config.toml
vocab_size = 4096
norm_eps = 1e-05
qk_norm = false
attn_scale = 0.125
bias = "all"
parallel_block = false
beta1 = 0.9
weight_decay = 0.063
final_lr_fraction = 0.0
batch_tokens = [65536, 131072]
max_steps = 5079
MLP neurons of a small language model. Each row is named by its layer, matrix (up: input weights) and neuron, and shows model dimensions 0-223. Each number is 128 + 24 x the weight over its row's rms, rounded and kept within 0 to 255. Numbers have three digits each.
After each neuron's rows, "fires after" lists the tokens most often just before its 100 highest values on Wikipedia text that the model never trained on. A number after a token or word is its count.

L10.up60:114132128096136145130186164133105149115159147147114139120133171132102120180111129165107131124121124104075136156144121156097127079157111128164133096139151192151133140122094152138150169093087113094114122114093145138105074145126143104187123130105131151138127101113131106129127136169134135114127143134112074129170126133129128081123128136161151138167097125108165071135100162155147098136086145119136085138143145127114097136142125144136133120133144117152101139147079163093175134167166094103151120140122132106142152121133097129134123117124125088107083121142124131100144146148125080105145151125118132106110129111076110138141137136120107107126071096131144128124116088120112089153078
fires after: "h" 16, " L" 16, " Sh" 14, " Ol" 11, "l" 10, " Sal" 5

L7.up206:157169125143112124133110126123113133099150092096151183126127114113148127104147117146132108176138108150120139139109147129121105131157122097131154149150152109115136154098140163132125154155144106132090105099103098090124113126127126104180108127138114136107098122115120123100108147113133143140083143134172132147155113192147169128160108148110131131172150113203123144130104132194142165154137172100121106116070133130166144167152133107124120150130092149095165110123128131120114156144129101144113159114122140145108118112111124156146130083111109148086157125155109114170133117138107097135151109070142120097137054136122077113108061141086159155133126132118148146139134118147134144143106
fires after: "\n\n" 19, "==" 18, "arly" 11, "==C" 6, "ub" 4, "==B" 4

L7.up52:199099098118110150114145140068137112156156118141112129111119170122130123113156137098130135113143121137108116131143148113149130101132143089135135149186104116124103139084148139105124148096134161149111117137049108109156142118118137117119106131164154141143110134113132136195143101073128134154131093129130128107118107174135133096143092113108110134146142143114136093115092166171152114149179157102129167067131098109154124108183127105117117142127110149139121145121128110110130122145153158122112097099161078160178144133103165132104143123167114125142171119143119126127103122135103142138126072130126103136143128111133149120141131139098145099139111151107122185115118057141104158105124
fires after: "1" 15, "| " 11, "2" 10, "|" 10, " January " 6

L10.up332:155118137093132140112137039157109097113111099123126077105146114123159085108168152130137122127107115156103120146085121122143100145177157155126127113163119130106121133120134115118102126130154151146101118102109129159122129085146132125178142121138155148093115144166133141146054121168172141138095125127137141114125126145130161107116148131145145100137110145112118123168113071163150128137135161097145142079152084090155091113127113106112137089140110104123145148151112139139122153129156118142090105131118109139144169078106140111070148108166126094135155156146147122153112144149140126139108114112090168105125118116122141133141117148101157126080171112112115103159157121153188133137132
fires after: "\n\n" 25, "===" 16, "==" 13, " " 7, "\n" 5

L4.up36:079162124121190151110124109101105139127154128129170106143141153145114127163146149116146124141116121132105096124147138148106175128142128158111162116161113131147131088147065153111144128087129155140088087138134109138124049153143082161121150151123121150125132101150130122117097147115153128160135128106165114167111119109130174136125154155126105120110101141122168146159149102155092120145135134083143110120149115062125084128147103125144142131106136142099149118166122097142128165172134102142151117157126143103132106046117116107167140151170068141119113117140126130114153127102143131133123090116119160093153138156161149113086086142101129142139126130125129142129115140091167131143134
fires after: "| " 28, " | " 21, "; " 16, "." 5

L7.up15:119135127127150160118097108124065182103123140091135128108126107147148112181107093110161089191085156144132151134122137146131137096176127129129147103113162099095174152126131130129137147120141093117128128135129100140116095153137106104149136157125118116133136139141136119083100125105121125124122109105113155128111102176150192091171101088148127120167142111149177153099114105166141138126135117146156146162115165128144091134144106132130106111169096107077151119105122123135107136115130097141116122106125152170103175131129109134187171166096142116123136100151129145093116127151123166176145122107108115112120106151123116134106134144106169146118119104182140123140137109146161151153081
fires after: "." 28, " |" 20, "-" 13, "==" 5

L7.up160:160110094109119100172117106160111137148138095162140112118127144131164091159111123139098124115104119165129132139140152096144132127161147065117134149141139095123107128185123100101130129139144170122145095138126126156162113140140104137176123089171104104085152116114153101127126121107162119148129078116141140102123107101112072136123129130143116121122078146102099133158129107170120113165147119159102124089136147124111156124137128160157165135122125134125107143127135123140138139143141135112112086060132112117135147092095154138108137158119096120159148144145132116178164149074123128190086104126094183147121130125135123163121132153114142134056172133088135127117124084153129125105140
fires after: "1" 34, "2" 15, ", " 6, "9" 5, " February " 4, "93" 4

L5.up14:155118081136114124135124116114139150088217132132128119106128130157131098115141123117105099113098145169092148141133145114127176119131105119140138121194100123116124121107104153129131134113113095149098121167096100119146097173139140090154108122148139140151116155143137157161081176112119142094160125150173140166116113158127153090109152132132116144152122136124144111123106167166170139151132155099101141091134106135131124112156091131106113127148121108116146152153100146147119138156168137123073146134108101150132131092129138134142162112148092159105127106147125154081119105150170139128119123076127154090173122131158112081113110125144115120109100116140113117134168070162137160171108
fires after: "\n" 40, "\n\n" 9, "|  |" 4

L9.up279:120126167105128158085135070124138155129111114106121131127137122073133113122130168142166065117119148153100074152140122142110151176132108110172139158145101134118151144139113128138117142129125122147152141110082082159150140136163117133136133124121132117103153148127174119121093124099165145096092089158161160127158136129069137092136119124119147135155162102139112124113141116127128129119192157098127123145128159110095103123166114124119107132116154113118171086141143164149133141140137113139107118114090108137167181091079160131090116102165111135122137137153095120112103118091129143138110077123136166100166095105142136135132119146099137091157145122126111126146150098159178156118101
fires after: "\n\n" 15, "|" 12, "\n" 12, "| " 7, "." 6, " that" 5

L7.up90:169138150092169110154132094121097192124180148123131113131100124124110117104105099141128115135112165152056132179118136145165087084102127070136102150143114169124097133148144106104120145112170098126127134158106127160143116144156096149118125123164168124143108102129139159129122075132133121112145133135094102150147101082127125082140123104103131152129124115142100127119113116160109132148141146122130152173119119143145080113152121108095101120116122121107141163181085155139167141179108141151143122099134119128158129077076176126113167069136141105127109110117133135102141142113167129100105116121116150139149121152093149135144122149109132087088120144113117125122157119140150138151126
fires after: " | " 39, "_{" 7, "; " 7, "3" 6, "2" 6, "9" 5

L9.up61:145086122140132135179144154158105118110146110133158083104143122150157098151135094127109119117129150113147113123141099126093123153141067138096118148132115114130169128120148162090131138148107135117131168143134071144159139175145129119153163071093117102122089135108113108130108161123132140143123095107139121115144141149141163075114143074116098103083136062134157097066141139161088089133168135137120149116137146116122098101142123124152115139132129132109136147154125135123166099123146135086126174105153101113151165133119120142116129131148110151115144134136097113128170127143133095099153133102088180095105132105151136148138083131122112149092155152158149114131173137137158112086098
fires after: " br" 15, " b" 15, "o" 6, "le" 6, "==B" 4, " B" 4

L9.up430:071149137125140137144146098106165168144135151103147113192118132118116110089126081081109106125120131101147136124150118152130136135136117162116119138126090176142159140150126123117137154124178116115092106122108146149118128166103122102139121156119133108096175110136154113141073140148150131132119124109149165134126084189165131138144147100127106119146128146096162082163118139165117188120121142148141172143115129115127106097142122131140119137139122114102152133136149112132116130111159108131119161088107132155100138130115119138130154118113123109125110109178097084121118120116107109193094139126088138110156114082085136154142095167129106127062101128125115094165098114099123077121084
fires after: " | " 24, " on " 21, " |  |  | " 8, ") | " 8

L7.up60:115157147111119218129133117137140167111117152086133086117102153122123146164151125154121121153135113114110092139140126132101121104061132138162163141214163173093136122137132112117116117078140103149088151086116116144103099148132089143161147168124122135184108122090108154110124132142138119130145137106153112111131123122172169119162118086094141125152152105101167132086133089145115153117143154138148133143116118133179109124149074147116150123156152115132150118154103149116132147167093098142104137129145111137123140083105120088116124099129134118143121116175174099113138121135122125131092161101150125134137118143109154134116102131128081129133121112164145132105119122102122095124100
fires after: " | " 19, " l" 12, "; " 9, " h" 8, " b" 8

L9.up137:178137146123162092132142098120091136131158089158164112101108150127143116138142076116096110114115113113107128165143157126127125162128104108140137163167119176167102126117093131118133159142111174158100130149063132124151148116184126132159116155127139094099137125109158128127071133102162157122126135144180111111133124154144061101124141134085098093098112115127135129113171130111145127135132133091141154103119099124131136152171139112140146125173128165100126131132104109108149078126097143116105152103139110118164169139109137153097121129114088125143136093143183124105135154134134133146151130128095145104108097087116113148120126172112181103145141110114134117159143093127112090144091
fires after: "9" 36, "8" 17, "90" 9, "85" 6, "7" 6

L6.up156:129138105165176133140134066124085151111145127072115130159134088161142106151094112139155074138111128122111143131085125150130115117131152111125158090085172169116145120147089108130129177117136114118123105131119127146148109130157145102153122169140146160120121107149143165065133163085134106120111113085110107139115157153101124132159133119082134146157071097126139142166094098162149156135141114135125175164124143125148140167118098114145109138121116122089110128145109157141128102161142150113090121117173128135111131098133112140141132152128070141111146135120110125150149120086150145216121122102110107130134138129136150068114139134113123127103172139132155118139105110132147140134124
fires after: "." 23, " |" 20, "," 6, " |  |" 6

L11.up410:074111156090169140129119166141125173122161118154148157152098176147130094099090121118135136150114107132114124132138124118142136111190136102118121118087113119113131140144151124139139167118135149136113091158138173168124099142125117115124104158148132138127142116132156128150119109094130120099084101126136151152141137161125154092084113138125132195120124149099141092116131124153123122134123156142133119130131155106093097117122102180154098153104137155122081099137081148105147109183111104151169150119137078110162167092091161149152127127086090133081115123133122141145129154113156112181136113146141155085149122113128130146119124150125098129094105160119100073122123104183145106135125
fires after: " on " 33, " | " 10, "On " 9, " $" 8, " ab" 5, " On " 4

L9.up233:169182103134149138105118128120119098132120090124143074110094141147082106100132100104126135173142147115152161134117131132135109144138117125116180152153141133162146140096139129136134148124103129139102140120113104127130108102153127110147102143083104080084136085115145146113125082130183152131113153107154096139169142161121109131131131173082136165120144145074103099126146103113092146150169100071140121100170118113118145125160160129127158144127065150108123154123106160190147117151107116114168119122183153148144123116135111127136096109139095116133109145144143115136156132108167149147103135150165139150132107125111089116137153137110126165071128120158127127160116146145157108102138
fires after: " ===" 27, "==" 20, "===" 19, " ==" 17, " (born " 4

L12.up75:117092140127096160141106173100138108141146151134084126098113146138146091134142121103154116116136131140143110123085141137125098166096128120126113117099137124125112151060121136108100096146148147160106101105112063135178110128138147153107132100135163117118108135093150107072148140126143104126134133138149103138168118149125115132137118149143129098141123102172153104114135137111126119171187128125164117114138135112142122116138112136133110127116129158154126112116129172106120092143113164117117102073174090120172152078117134113129184140129107129125135118130150157123098111097162104123153116110086143079152053119147125162138120163134133092174125186106122175159124105126145141106105
fires after: "–" 23, " | " 15, " Reg" 10, "." 9, "| " 9, "2" 5

L9.up338:164139133112113121080181093172133176117131130111123156120122163115154137167092127152120089169137135158120176157127123083080113082123100127134129158167139126147169149113155151119148112132112157127115106130109125160150152121138089106163103155092101121083151103149141140149097150100126133084122086126126145170143134129115134128164116140122122116136150171100140136113133115147159124116149129126100130124133101126116081108125178116104135147144130115113137174137147105139098141104114093090077127123126115136134163107071110114132136089094139120131129128122121125138092116083128164150110107132172136111159084112169081139128122137117125125158149076119113129171133079116186128137124
fires after: "|" 30, "\n" 22, "\n\n" 6, "| No." 4, "art" 4, ":" 4

L10.up299:126155114133168116111139113125128146089135084136114125108159104125118120107118162094138113144125136101108104127120152115114127153153130118121125108125109146108132145147063126108113136107115100120108128123083121155131130114156114141131139202133123116070154120140177134141107142139176147142084095113142178103115106128133138097099182117123116141092115120115125105119089109148083120152192121092167162108181124104149081181111107118126140168162110121114149121143098142134108137147129121117110148095147106112113151133134168126123159085126129189125148145127131126148077132126135120186160116144119168110135117112114145195119147149117110126088131130097126130147139119124195135166120
fires after: "\n\n" 18, " on " 13, "\n" 8, "On " 7, " On " 6

L6.up170:123123090144145138099116152117110140145141081097152128133120119142149114125151112131167110145121139137126133113137120145108106125148104149101118156133093128114103151107137162102114122103116097111118107119158112158110132172132116132126068166138115137126119133104123120071108200119121122107092110147127133157149127138136143106164138097126115084136096098159138094121062103129131157137143149105179154136153123145173120112144147128112136160185112132084138110082120147091141161124148125108115110144116153155162152134112116114138113129164123126106125134167122131153075096144144115126118130126068168091125084103133061171111100143127095124100145197124112134129135123148175152142084
fires after: "==" 25, "\n\n" 23, "===" 6, " \"" 4, "\n" 4

L12.up104:143125107114121129108178150118091136081137124105164158162112101126158104157113105113127134098128117124162154139169125106104118117116108126128103116135142124167137134103165173118123159079123116125133160133100153091119105161111136147097152172101142071172148104093086142144134150126112121072154134132175181120146114178136134139119124112117131149084121147106189098133156102156105114113158112144139153143162149077120098149139113126118135096099165147138079091147103115117155096121086088127098083138157126149154152155127166120111162106135118167126135141150157110115110155154117131126111141133139128147146131121118152131126085134129146144124101109160129092143135096089132085117148
fires after: " b" 13, " Sch" 9, "b" 8, "h" 8, " B" 6, " Sh" 6

L7.up433:146163112141164123142113137127171180125090153123134107116132124116101119097110118101167117150117153120114159159112102136116137141116097136128126167143095146064160142151127112115128146128138139147162155135122139142149111122146084158164172129132077121096142124104169078105107142118133143126132087152162160125118102158129171103143148101125134129152090106117140128136129104182121114118144153106125191143128122097071117169108124124113131121143105122078173129100145152141113162160131083171137113117116102156140155111109146148102157082143101123114130154155103152121135117134108132190141115058098152112139077130124070117122131127108144132124130095129127145133164133113153143108146
fires after: "===" 44, "\n\n" 24, "\n" 8, "==" 8, "====" 4, "\" (" 4

L10.up92:153142122145141132122136116083121153122133130123152123121094141138100115139139087142099161115124110111125137152128105109119145137137113116103105188116112159130119097176098112086133128132095140126100151161111113142175123151117125127092141102139115112114146111088139114144121159063155149134090130147165142139142159162136157086151083122117103123107148135117119123130102146173121110106157134151165115058114113110110089129185153134136107160136142202160141138161137110152151110093114145079129148086166152155120146093099127124145123115172136146132105121159136090077144128144157118143116134110130147065092105163133122156132136149118157137120144111091162102106142073131118112125146
fires after: "2" 30, "1" 12, " In" 6, "H" 4, " same" 4, "8" 4

L6.up327:136091148134112095109127093096138165118120109130154117130097142085163155122163135134126156092106099131177095164124138096142122118119140086145183140172091100131133131148100113100129103145089137136114113174071107181141124107117151133141103108135124120103135124122168106153122136121173145154137127109143137125120121148104133092106163135115136089126115130131139111148095128154150136158131146106151110070130064101168097122161160121135141150159132109120173122111130125154100131119096141128102098108128085114129152148076168132145163134163145164150135092143143116135135105148116120138112145165073166077124089162144118135105119145105140107117124099142134135123164086117179138118113
fires after: "2" 21, "1" 16, " Date" 5, "\n" 5, "001" 4, "019" 4